Part of a small language model's weights.
Size: 9 layers, width 448, 14 heads of 32 (2 for keys and values), MLP 1216 SwiGLU, 26.2M parameters.
Architecture: RMSNorm before each block, rotary positions, untied embeddings.
Training: a variant of Muon for these matrices, 7179 steps.
MLP neurons of a small language model. Each row is named by its layer, matrix (down: output weights) and neuron, and shows model dimensions 288-415. Each number is 50 + 15 x the weight over its row's rms, rounded and kept within 0 to 99. A neuron's up and down rows have the sign that makes its largest values positive.
After each neuron's rows, "raises" lists the tokens whose logits its output raises most directly, leaving later layers aside.

L6.down170:42 68 39 77 53 52 36 48 66 69 25 70 43 39 53 31 43 60 34 39 41 64 28 43 73 52 40 64 71 43 43 58 61 67 18 60 41 43 61 51 72 55 50 25 65 48 35 58 56 57 21 47 42 20 58 46 52 44 30 50 45 24 28 68 34 70 54 54 48 60 49 67 25 59 41 36 70 35 77 22 40 49 70 51 32 48 43 42 67 52 72 32 56 45 54 65 56 58 37 80 56 53 43 68 46 37 46 29 48 19 67 61 36 67 69 41 28 54 51 36 33 85 54 32 57 47 61 48
raises: "ist", "ists", "isted", " partner", "ibi"

L3.down258:38 52 54 27 61 41 50 54 76 67 24 31 68 66 35 61 67 42 48 47 15 56 34 33 83 62 38 47 60 59 46 62 58 82 32 49 52 36 53 59 33 67 30 54 39 50 41 51 36 74 48 36 59 69 36 34 59 36 47 51 36 51 74 30 40 09 55 18 37 33 32 59 72 31 31 53 51 38 70 33 40 23 54 44 70 43 71 56 28 69 32 37 54 24 58 39 59 51 06 48 58 59 57 53 71 62 59 62 27 49 42 66 60 65 61 61 25 43 28 69 48 81 42 35 61 56 36 27
raises: "onne", "aul", "over", "ai", "ice"

L6.down690:45 46 37 63 41 63 66 64 52 39 41 65 49 49 65 56 52 61 39 58 38 58 79 61 50 51 62 45 37 36 51 67 63 45 61 43 71 46 54 22 53 42 48 41 72 71 36 53 51 75 49 44 13 37 64 61 44 66 82 67 60 35 60 56 29 60 82 72 64 50 49 34 65 42 45 62 49 36 35 33 66 62 74 57 45 55 51 52 36 48 59 49 44 61 41 74 50 56 52 32 23 35 61 69 83 72 58 53 51 64 37 54 50 44 39 54 49 54 65 53 59 38 60 30 57 54 75 33
raises: "sis", "ft", "cest", "rap", "bles"

L6.down1069:58 55 69 40 46 33 62 45 60 87 36 75 66 58 42 60 46 77 41 60 50 48 28 67 46 68 61 47 53 81 51 28 38 29 43 24 45 53 61 17 38 28 59 52 56 43 63 35 72 25 16 61 72 41 66 74 50 36 50 63 41 43 29 63 46 50 52 43 54 31 85 24 53 75 64 68 36 36 49 47 27 57 31 66 33 44 83 81 26 44 56 99 56 33 55 45 73 55 35 65 24 63 45 67 47 66 68 42 78 67 50 65 38 50 61 35 61 44 34 41 22 50 55 53 30 56 36 28
raises: "N", "sh", "ance", "lay", "qu"

L6.down489:45 83 55 63 33 65 59 52 70 57 57 79 34 46 49 31 84 71 52 53 45 45 69 60 45 71 25 57 57 69 41 61 66 18 11 62 34 63 51 33 64 39 55 17 33 64 73 66 59 35 62 49 36 55 32 67 55 43 49 52 59 74 41 38 55 57 45 44 21 45 78 42 28 57 24 28 46 54 30 38 26 65 80 23 73 58 60 58 42 68 70 51 69 55 81 47 42 59 46 61 62 71 41 37 39 47 62 27 64 42 59 56 53 49 39 77 43 42 40 62 41 64 47 58 78 66 53 30
raises: "ger", "gers", "ely", "cer", "ges"

L6.down921:52 64 40 69 48 61 34 55 14 49 81 54 64 56 21 45 56 59 36 63 84 16 50 85 35 60 64 20 54 48 53 67 33 29 39 37 37 59 39 67 50 63 67 38 33 56 43 45 43 52 64 44 56 43 68 45 41 62 54 61 45 68 49 37 41 52 68 34 55 31 33 45 73 49 56 65 50 38 81 61 51 39 61 46 61 48 25 75 55 41 68 48 40 41 54 44 48 58 60 67 63 35 48 35 61 53 52 47 83 57 43 58 20 58 64 64 47 51 39 64 38 64 43 64 43 41 78 59
raises: "able", "ings", "ably", "ance", "ue"

L6.down346:55 41 58 63 57 53 67 52 33 58 54 44 70 64 40 39 60 35 57 52 65 37 63 54 36 54 26 31 41 27 62 21 14 56 44 62 34 54 37 71 78 33 61 62 38 53 65 41 44 65 25 47 39 37 61 38 51 55 72 66 45 33 57 57 48 65 35 45 91 50 63 38 32 67 48 30 56 63 48 75 49 31 72 57 67 52 29 11 49 46 62 32 42 28 28 56 55 64 39 43 69 45 55 44 34 58 61 53 52 50 58 42 27 25 59 86 54 72 45 43 21 46 29 57 62 93 70 68
raises: "ipa", "ter", "ty", "ith", "."

L6.down313:25 03 33 42 74 58 40 60 42 72 47 40 76 56 55 81 50 43 59 37 46 26 36 51 29 37 29 53 71 36 58 60 49 36 43 50 46 55 11 48 57 45 70 44 39 34 46 61 36 58 29 32 61 51 44 50 54 87 45 58 53 57 54 47 65 58 42 59 19 37 51 51 18 39 53 52 60 51 51 44 42 49 47 47 24 35 44 43 61 68 54 70 50 46 48 47 40 32 59 63 75 64 54 83 51 24 53 73 77 47 30 77 42 60 78 52 73 43 56 46 46 65 62 66 44 93 46 52
raises: " wins", " winning", " Champions", " championship", " round"

L6.down677:57 53 53 64 51 56 59 57 45 57 12 51 59 36 40 24 51 54 59 49 45 37 51 36 41 76 62 26 60 63 55 46 28 82 48 64 52 39 46 67 70 53 61 38 63 50 76 65 54 71 35 56 68 81 62 54 30 22 45 38 42 27 49 65 47 59 67 64 37 16 57 52 37 54 40 61 79 33 51 52 39 50 37 51 49 52 45 63 64 55 52 60 52 69 42 67 49 42 53 26 35 75 54 45 38 35 58 35 53 64 66 42 48 68 67 39 70 62 35 55 54 55 25 63 46 50 60 57
raises: " the", " these", " this", "are", " Britain"

L6.down947:37 74 56 75 59 70 58 74 48 58 25 58 31 49 52 46 44 25 36 48 56 44 46 50 57 18 48 67 30 53 42 33 79 79 22 58 63 38 67 57 56 59 36 39 88 45 43 60 54 75 58 59 66 45 53 37 37 40 54 64 73 38 74 55 42 45 42 50 39 51 47 47 43 51 69 51 60 67 49 40 61 55 52 43 81 40 63 37 57 73 72 37 60 51 26 61 48 72 40 81 44 58 53 49 39 19 40 41 59 41 66 52 52 55 59 53 44 38 49 45 80 63 71 49 11 55 64 61
raises: "uan", "by", "unc", "ues", "uv"

L6.down101:72 66 50 69 66 54 78 42 31 61 41 34 54 51 71 48 38 67 73 55 54 62 75 40 48 65 34 46 40 67 55 67 63 28 52 25 34 80 53 76 61 54 61 10 62 51 67 49 57 52 68 46 50 27 60 34 53 39 59 60 54 53 57 60 23 48 57 39 90 38 60 28 84 50 47 45 55 52 75 34 27 63 52 35 59 54 28 61 65 54 44 37 29 12 71 33 36 28 47 71 43 37 65 51 42 52 74 63 31 66 42 56 47 23 48 42 64 63 70 51 59 45 54 48 47 44 45 50
raises: "ms", "m", "ls", "list", "mi"

L6.down694:56 36 46 39 35 25 68 40 54 55 31 38 44 50 56 46 55 42 57 44 58 71 68 81 44 53 61 61 44 49 63 39 52 59 51 37 80 36 46 54 35 31 51 69 53 22 33 50 66 60 48 47 58 87 44 52 54 44 61 43 53 58 59 26 32 59 09 67 61 40 47 37 42 55 38 63 54 55 42 66 42 42 57 67 42 71 47 42 34 31 42 46 56 56 35 53 46 45 48 54 51 53 42 39 49 51 69 47 44 79 61 32 47 45 53 57 55 60 36 85 50 65 30 60 27 35 38 33
raises: "ize", "izing", "ises", "ized", "ically"

L3.down1197:52 57 54 46 47 44 67 44 26 43 46 43 26 82 17 33 56 60 70 63 55 52 47 49 64 76 41 75 51 25 28 43 46 49 61 50 69 56 65 36 32 69 49 37 62 60 69 41 11 81 64 24 60 55 44 33 31 46 51 52 58 41 44 08 53 58 58 47 76 44 41 79 29 37 55 48 52 42 73 27 31 42 21 39 63 56 65 51 46 26 71 25 64 45 76 49 63 59 59 43 23 51 43 63 50 52 59 43 45 72 53 55 69 45 45 55 64 38 41 70 64 46 37 68 52 49 25 61
raises: "wards", "no", "nel", " receiving", "ward"

L6.down1053:44 61 60 54 76 35 60 38 42 74 51 30 76 21 49 33 42 47 67 63 44 62 77 69 46 63 47 36 51 30 49 51 68 46 51 52 34 35 64 38 57 37 53 72 40 62 41 23 54 47 55 69 23 43 33 57 48 46 37 63 41 55 32 29 69 71 36 31 53 39 22 52 38 60 68 43 40 29 40 67 49 77 65 16 50 37 69 49 33 52 80 56 56 28 50 71 76 52 47 61 45 40 45 65 32 57 69 46 72 49 48 62 37 13 65 69 66 57 01 31 45 57 59 51 62 47 48 42
raises: "don", "ave", "den", "der", "avi"

L3.down177:63 44 34 64 46 57 59 58 45 28 50 55 32 44 34 65 42 46 43 38 46 62 24 13 46 62 58 33 46 41 44 40 67 44 82 75 56 57 59 36 52 53 35 58 50 76 66 54 38 43 62 55 54 42 73 42 46 53 39 62 68 40 61 54 62 09 38 67 52 62 53 77 54 42 34 60 68 48 22 53 67 65 51 52 33 34 46 68 48 43 62 85 53 52 18 38 39 58 57 46 45 43 63 47 45 46 23 55 55 76 57 59 55 65 24 36 41 59 60 57 43 46 22 72 44 52 44 70
raises: "ory", "ores", "my", "rab", "bal"

L6.down46:48 26 53 47 47 40 37 48 31 16 35 48 58 80 48 55 56 69 39 65 52 63 65 58 47 41 36 61 24 38 62 48 31 41 34 66 37 62 53 35 46 36 42 52 39 16 68 38 39 45 90 44 47 38 33 46 57 46 22 51 76 56 58 69 71 45 49 65 46 49 27 40 59 39 47 74 69 14 39 36 63 23 48 61 62 66 62 42 64 40 61 38 48 45 33 40 38 64 43 45 52 24 67 50 70 73 67 47 52 31 41 47 41 79 34 71 32 57 61 64 40 39 15 67 40 53 59 42
raises: "al", "ial", "ár", "ian", "ians"

L6.down553:61 63 68 41 63 38 61 53 50 57 49 46 53 65 67 36 43 12 77 68 63 60 69 67 53 27 75 66 61 73 17 33 37 33 66 48 50 68 36 47 76 53 72 34 60 66 58 53 74 61 49 32 54 34 60 43 54 64 50 74 45 60 18 27 55 64 30 61 59 44 49 49 69 63 47 89 57 41 35 40 71 50 70 20 60 45 43 43 55 75 63 68 38 18 30 31 73 56 45 45 43 71 39 61 88 56 86 65 57 92 44 33 40 59 63 62 54 28 29 58 58 47 24 70 49 50 67 41
raises: "ance", "atory", "standing", "ering", "isation"

L3.down28:39 60 51 52 44 45 85 67 40 55 61 55 63 45 70 16 45 58 48 41 61 62 41 41 58 09 25 66 37 47 65 65 47 37 15 59 66 38 34 68 25 43 65 63 63 58 14 50 43 55 45 29 92 48 48 55 21 28 34 52 53 40 51 52 00 31 41 67 38 41 27 27 41 59 48 44 49 43 39 64 49 63 52 40 59 76 61 51 30 54 64 43 69 60 47 71 61 60 34 31 84 37 57 61 21 37 37 52 46 54 53 60 24 51 56 46 50 66 59 40 22 50 51 73 68 66 45 49
raises: "ru", "re", "ram", "rag", "ent"

L3.down658:84 65 83 49 41 25 58 66 36 44 30 82 54 59 31 29 41 22 50 40 53 31 17 37 33 59 67 56 76 52 52 37 45 45 70 49 58 61 36 65 64 46 48 47 48 23 48 28 22 58 59 75 62 59 75 73 45 79 29 55 67 20 36 49 34 33 31 62 35 47 71 53 54 68 55 74 53 54 76 74 50 30 64 49 66 48 68 41 46 69 31 68 28 45 45 23 27 53 43 56 71 80 70 31 67 43 59 28 33 63 69 60 44 81 74 47 31 84 30 81 37 50 48 65 42 67 49 61
raises: "i", "iji", "ito", "ish", "ij"

L3.down136:51 48 70 56 60 59 60 49 61 42 60 58 50 67 47 70 51 76 56 62 45 20 70 76 43 45 42 22 54 45 51 46 38 68 51 66 51 42 77 25 47 54 40 59 43 52 42 48 40 64 73 46 52 35 40 50 35 51 52 54 32 45 48 30 70 39 62 63 52 29 47 53 44 54 66 63 62 52 60 48 60 27 22 76 62 70 56 62 63 35 57 63 44 59 41 53 59 32 43 51 55 52 59 71 46 37 68 68 57 65 35 51 38 88 30 47 49 33 37 52 41 56 22 61 68 50 56 66
raises: "ess", "ze", "uts", "{", "ign"

L6.down321:40 60 59 32 52 39 66 63 48 55 61 63 26 28 42 60 63 40 58 50 74 57 47 48 37 36 12 19 53 58 50 52 46 71 88 34 53 53 35 62 52 52 59 52 53 24 80 43 52 36 35 48 46 35 28 49 75 73 47 40 26 36 45 41 63 63 70 31 41 59 30 32 63 65 60 45 66 61 67 69 64 60 49 74 34 16 29 68 59 48 33 47 47 42 38 62 34 77 53 63 46 54 37 49 38 40 45 60 58 57 41 75 62 83 60 54 42 64 48 62 56 78 54 64 51 67 73 85
raises: "rs", "red", "r", "ome", "book"

L3.down71:59 04 36 47 64 82 58 69 32 67 65 45 73 75 82 42 58 64 39 50 55 34 27 19 54 40 33 44 21 23 50 40 60 45 54 34 50 32 73 58 24 41 51 60 54 48 44 42 72 80 69 56 65 27 36 58 57 93 43 27 34 45 58 68 48 19 67 88 42 56 48 37 61 52 64 65 75 36 46 55 34 49 39 41 47 60 64 33 49 35 33 52 77 45 61 51 23 26 41 35 69 33 62 49 45 63 63 36 61 48 43 36 72 33 28 46 77 51 61 52 44 37 41 46 24 54 60 48
raises: "agen", "rial", "ine", "inc", "ines"

L3.down353:39 50 46 50 57 57 64 64 40 21 65 47 56 45 70 36 37 56 65 67 42 32 66 81 63 78 40 60 59 62 47 51 64 52 43 34 84 61 91 45 49 46 69 63 57 55 56 52 43 53 57 59 39 55 43 25 59 22 49 43 48 65 55 79 37 50 72 33 45 57 91 42 61 45 38 73 56 48 56 49 44 51 34 41 56 60 71 61 41 64 66 63 40 52 42 31 37 83 53 57 60 64 47 64 60 50 37 63 64 50 37 49 42 65 40 35 69 55 46 52 53 55 62 64 21 62 23 55
raises: "ious", "esh", "ely", "tain", "ola"

L6.down81:51 09 60 42 25 32 43 57 72 82 44 43 59 43 58 56 59 51 30 51 73 35 51 43 51 78 74 41 31 55 55 52 78 31 64 62 37 37 28 42 66 76 49 71 55 32 67 20 59 38 39 62 62 69 66 18 27 32 55 71 49 71 58 37 49 54 55 17 58 38 47 23 58 48 85 31 69 43 41 71 54 14 22 66 54 52 65 61 58 69 79 39 36 68 63 52 45 80 40 49 44 63 61 66 55 67 50 33 61 37 40 50 54 21 52 43 75 47 75 40 36 55 64 64 63 37 62 28
raises: "ript", "ulated", "ulate", "iate", "ular"

L3.down514:67 59 76 65 37 46 33 57 62 71 41 59 65 66 33 50 65 59 54 40 53 45 72 46 38 47 29 57 42 23 57 50 23 57 27 49 61 58 50 95 61 55 74 49 66 81 69 77 91 46 58 81 55 50 53 42 69 53 78 34 38 47 35 44 38 19 43 58 44 40 52 57 37 58 47 63 53 65 35 44 35 50 61 59 33 47 70 49 76 35 64 36 52 51 44 53 61 60 60 58 46 64 53 43 26 64 39 68 70 36 52 25 68 56 47 50 35 73 55 47 49 59 52 33 64 70 42 39
raises: "ice", "ness", "ield", "iance", "ective"

L6.down484:54 56 60 76 32 57 72 33 45 45 48 39 71 39 31 43 58 65 35 18 27 42 10 55 63 71 52 30 60 67 61 44 50 47 38 59 60 39 30 20 60 43 16 52 67 57 65 36 18 54 42 37 49 57 26 36 72 52 63 64 52 44 53 22 71 64 58 41 32 23 31 28 47 63 71 28 36 49 30 42 34 53 68 67 84 69 45 56 50 48 70 42 54 64 44 49 37 42 39 60 61 59 60 54 17 73 63 26 39 68 17 50 58 55 63 64 65 41 53 41 42 50 47 30 63 40 37 54
raises: "ks", "den", "der", "dy", "ds"

L6.down347:69 49 30 51 47 25 35 46 67 44 44 57 28 50 51 72 58 68 60 37 28 88 50 73 44 63 50 27 41 64 36 47 68 63 40 60 51 42 83 48 57 73 59 84 70 51 70 66 69 57 68 82 50 50 62 45 53 25 72 52 68 39 56 42 35 29 55 44 53 45 18 39 53 36 59 54 64 41 75 39 26 34 32 48 52 52 45 51 04 44 48 57 47 28 49 54 68 39 63 41 30 20 38 58 59 57 66 29 48 51 72 61 40 25 65 57 38 40 37 38 37 34 52 57 49 48 51 74
raises: " Preceded", " Succeeded", " Year", " Date", "tain"

L3.down816:54 69 86 71 52 58 57 46 42 24 49 41 73 61 65 53 60 44 54 55 67 53 40 54 59 44 55 51 28 76 47 51 62 32 53 43 37 69 25 60 45 27 23 51 37 27 62 36 41 56 34 63 70 39 44 63 56 51 63 52 56 33 25 39 74 60 75 46 44 00 74 45 40 67 53 56 60 17 43 50 73 64 65 32 56 38 73 52 29 59 71 44 58 64 69 61 42 50 65 42 42 78 55 22 62 36 54 52 45 47 35 53 66 42 40 59 31 59 48 48 52 27 47 53 71 60 10 34
raises: "n", "ns", "ne", "ni", "ning"

L3.down777:35 51 52 47 76 67 58 66 60 55 78 52 35 48 32 65 64 26 36 27 54 35 39 51 53 57 33 48 37 65 71 33 59 36 37 76 50 66 48 47 72 71 70 64 54 41 30 60 42 58 51 46 50 55 54 37 58 52 32 30 61 43 55 29 57 55 54 27 40 59 51 39 43 50 73 59 55 45 61 48 45 49 57 37 44 55 41 34 55 24 52 55 64 43 62 75 70 42 44 46 25 62 50 74 34 43 66 48 43 41 57 73 52 21 45 43 39 65 55 60 52 38 38 42 72 60 38 86
raises: "v", "vi", "go", "vo", "ved"

L6.down310:80 41 45 51 53 41 64 57 32 49 42 47 75 48 31 61 30 63 44 35 58 41 25 61 50 42 56 49 33 56 40 43 25 41 42 50 51 56 48 40 36 46 44 32 50 62 53 50 56 34 56 52 51 38 64 36 57 55 51 63 46 57 47 57 59 67 32 45 56 13 50 50 39 57 53 63 53 66 56 43 38 41 34 46 50 50 50 41 45 38 46 55 30 46 49 54 36 61 62 49 55 27 52 69 44 38 54 69 41 54 45 62 51 62 46 43 52 23 62 57 32 47 48 56 47 62 53 40
raises: " |", "=", ",", ")", " to"

L6.down1176:23 65 35 41 48 63 59 51 36 60 44 49 40 69 51 29 33 11 57 32 45 54 79 61 58 54 59 55 54 55 52 83 58 68 44 49 65 50 52 42 59 52 21 71 48 46 45 60 61 53 80 64 39 40 25 70 33 38 58 45 44 64 34 33 53 51 55 41 40 65 55 48 54 53 54 49 50 66 63 46 25 44 56 53 30 34 68 61 58 56 35 39 35 69 72 41 32 61 63 32 30 51 26 31 53 33 44 36 74 40 50 49 23 46 44 49 66 43 45 62 61 97 32 25 48 57 76 34
raises: "us", "ue", "ual", "uer", "utes"

L3.down48:45 25 55 52 64 29 56 59 53 59 38 39 79 34 60 84 46 45 40 40 26 58 61 36 37 39 32 34 58 44 58 47 57 55 79 49 32 71 64 50 22 55 56 62 16 66 68 50 48 49 47 31 49 28 70 57 48 75 51 77 50 60 42 73 74 61 40 78 49 35 46 35 59 80 66 41 51 66 49 61 42 68 47 44 56 50 67 61 63 52 55 62 58 58 56 53 58 32 37 98 45 51 37 64 64 63 52 39 39 52 21 52 46 58 73 56 52 66 65 50 47 40 45 53 42 45 40 57
raises: "key", "day", "een", "ique", "ily"

L6.down103:40 57 84 34 58 63 45 12 38 58 47 39 68 44 49 24 76 43 91 37 30 48 27 69 40 45 64 47 19 67 57 71 69 63 45 42 10 56 42 72 50 47 50 65 66 34 67 67 59 51 42 70 67 32 54 59 73 20 63 55 42 28 45 61 39 51 75 62 68 43 18 75 73 51 20 64 64 57 11 50 46 54 37 54 69 59 57 61 64 41 77 35 61 54 43 26 70 48 48 63 59 37 49 40 52 66 40 85 25 56 35 53 36 15 41 75 59 62 66 46 50 15 33 47 61 49 46 37
raises: "ld", "ls", "lt", "l", "ms"

L3.down549:29 51 66 81 27 59 54 14 54 14 56 71 34 33 08 72 57 71 61 48 32 67 54 71 60 65 60 36 34 77 61 36 48 64 55 55 65 43 61 31 59 59 50 58 39 32 79 27 58 59 28 63 46 48 70 44 50 58 68 36 55 46 47 44 35 75 49 32 56 75 53 37 39 40 24 67 22 34 65 32 72 49 52 54 78 39 62 50 52 40 31 59 49 58 29 44 40 37 23 50 45 60 53 83 39 37 62 83 57 68 47 31 45 43 31 39 49 61 44 71 56 74 54 25 23 44 60 37
raises: "nam", "king", "ci", "cha", "chin"

L6.down294:71 58 57 66 85 49 44 28 39 36 74 06 34 53 64 64 43 49 41 59 59 47 46 41 65 31 59 52 40 45 40 38 48 66 48 32 47 39 35 64 92 41 75 31 45 39 48 53 14 64 71 54 41 46 39 51 67 52 57 77 71 35 42 80 84 49 39 82 53 35 42 43 32 30 58 50 50 38 48 46 42 53 74 53 68 72 55 60 47 67 56 47 48 43 47 45 55 47 64 31 58 60 66 01 64 43 50 76 28 56 62 76 47 55 33 30 62 62 38 60 46 44 46 40 52 71 50 42
raises: "tal", "ning", "ll", "n", "nce"

L3.down1174:19 56 57 37 26 29 85 72 72 42 70 33 43 68 78 30 63 52 50 54 36 46 43 32 69 70 55 50 47 44 50 67 41 11 09 66 49 61 46 43 26 33 26 44 51 63 52 57 31 45 60 36 47 48 41 50 52 62 66 49 46 32 77 63 54 46 32 69 36 39 51 44 54 52 47 23 52 24 42 55 53 39 79 58 45 46 54 57 82 71 53 68 68 54 44 47 34 75 48 62 82 42 58 66 60 48 43 36 28 33 42 32 59 67 50 75 34 34 22 49 35 46 54 35 23 60 65 43
raises: "ist", "ider", "ign", "isted", "ert"

L6.down1215:41 36 47 35 40 37 50 60 50 51 60 39 14 64 76 54 51 36 51 50 44 66 31 39 39 52 32 52 49 40 39 60 53 48 43 58 32 62 40 48 53 52 73 39 18 55 56 50 56 55 79 61 49 32 64 57 53 54 40 43 66 44 37 51 13 47 51 48 81 48 32 55 58 63 50 51 58 47 57 57 31 74 26 67 58 22 79 76 71 39 46 26 42 51 45 54 53 61 56 64 48 70 49 19 32 50 46 68 39 53 48 27 56 58 38 64 43 37 50 43 22 53 23 63 31 65 22 52
raises: "r", "rian", "ric", "rs", "ral"

L6.down329:44 55 55 52 58 48 45 44 29 45 69 26 69 59 39 48 61 59 94 45 70 53 58 67 59 46 38 46 15 78 42 57 36 69 25 44 49 68 57 40 48 52 64 64 48 42 44 58 38 59 65 27 45 76 43 57 67 43 29 62 75 50 68 49 63 53 37 95 37 64 29 64 36 74 49 47 58 37 57 57 77 63 53 39 52 29 44 60 40 50 82 45 49 65 17 54 38 66 43 52 71 45 46 35 73 69 45 65 34 46 43 31 48 60 35 40 53 56 55 39 46 50 05 52 30 72 38 67
raises: "ld", "v", "l", "ls", "ps"

L6.down792:56 56 41 78 48 19 44 56 25 76 75 62 41 55 40 38 48 56 61 79 46 22 66 46 50 24 64 54 48 36 39 23 56 56 46 24 31 70 56 52 70 47 57 36 45 45 66 41 39 58 71 26 78 75 55 26 18 42 44 32 41 43 36 39 54 71 53 37 45 23 42 39 56 64 45 60 33 30 37 51 50 39 67 74 72 56 85 48 67 42 63 42 26 29 64 64 55 37 12 25 64 66 55 59 36 55 45 36 78 43 42 17 42 41 34 25 20 33 38 42 53 35 19 58 70 26 39 42
raises: "ida", "ial", "io", "ian", "nal"

L6.down516:51 52 65 32 26 55 68 17 52 81 66 38 49 59 65 35 54 55 52 46 50 25 72 34 53 24 36 26 35 46 59 50 15 70 28 56 43 40 57 52 70 60 58 31 16 36 37 26 67 70 54 58 40 56 65 62 20 52 54 46 50 67 67 30 59 47 61 63 43 56 40 46 69 45 71 80 60 70 43 69 47 58 57 37 48 13 67 58 59 75 34 27 47 20 47 48 51 64 59 64 75 85 34 30 91 57 58 45 64 70 52 58 62 76 42 58 37 41 56 42 58 40 34 30 49 39 48 34
raises: "ably", "rator", "able", "rated", "ration"

L6.down1126:39 49 61 52 36 51 47 45 62 47 76 35 61 54 49 45 31 50 31 37 52 25 27 53 43 08 59 99 55 54 66 40 47 43 74 77 31 33 48 51 38 43 40 21 71 48 66 46 38 47 44 54 46 37 17 42 60 52 51 51 55 82 69 68 51 53 59 51 14 41 59 42 66 89 32 90 52 53 51 38 65 57 59 42 56 53 40 63 18 32 37 72 20 30 26 21 42 62 43 37 54 67 58 48 53 62 44 37 67 34 39 58 67 51 51 65 71 75 22 48 40 30 37 46 37 12 34 35
raises: "nt", "n", "g", "ng", "unt"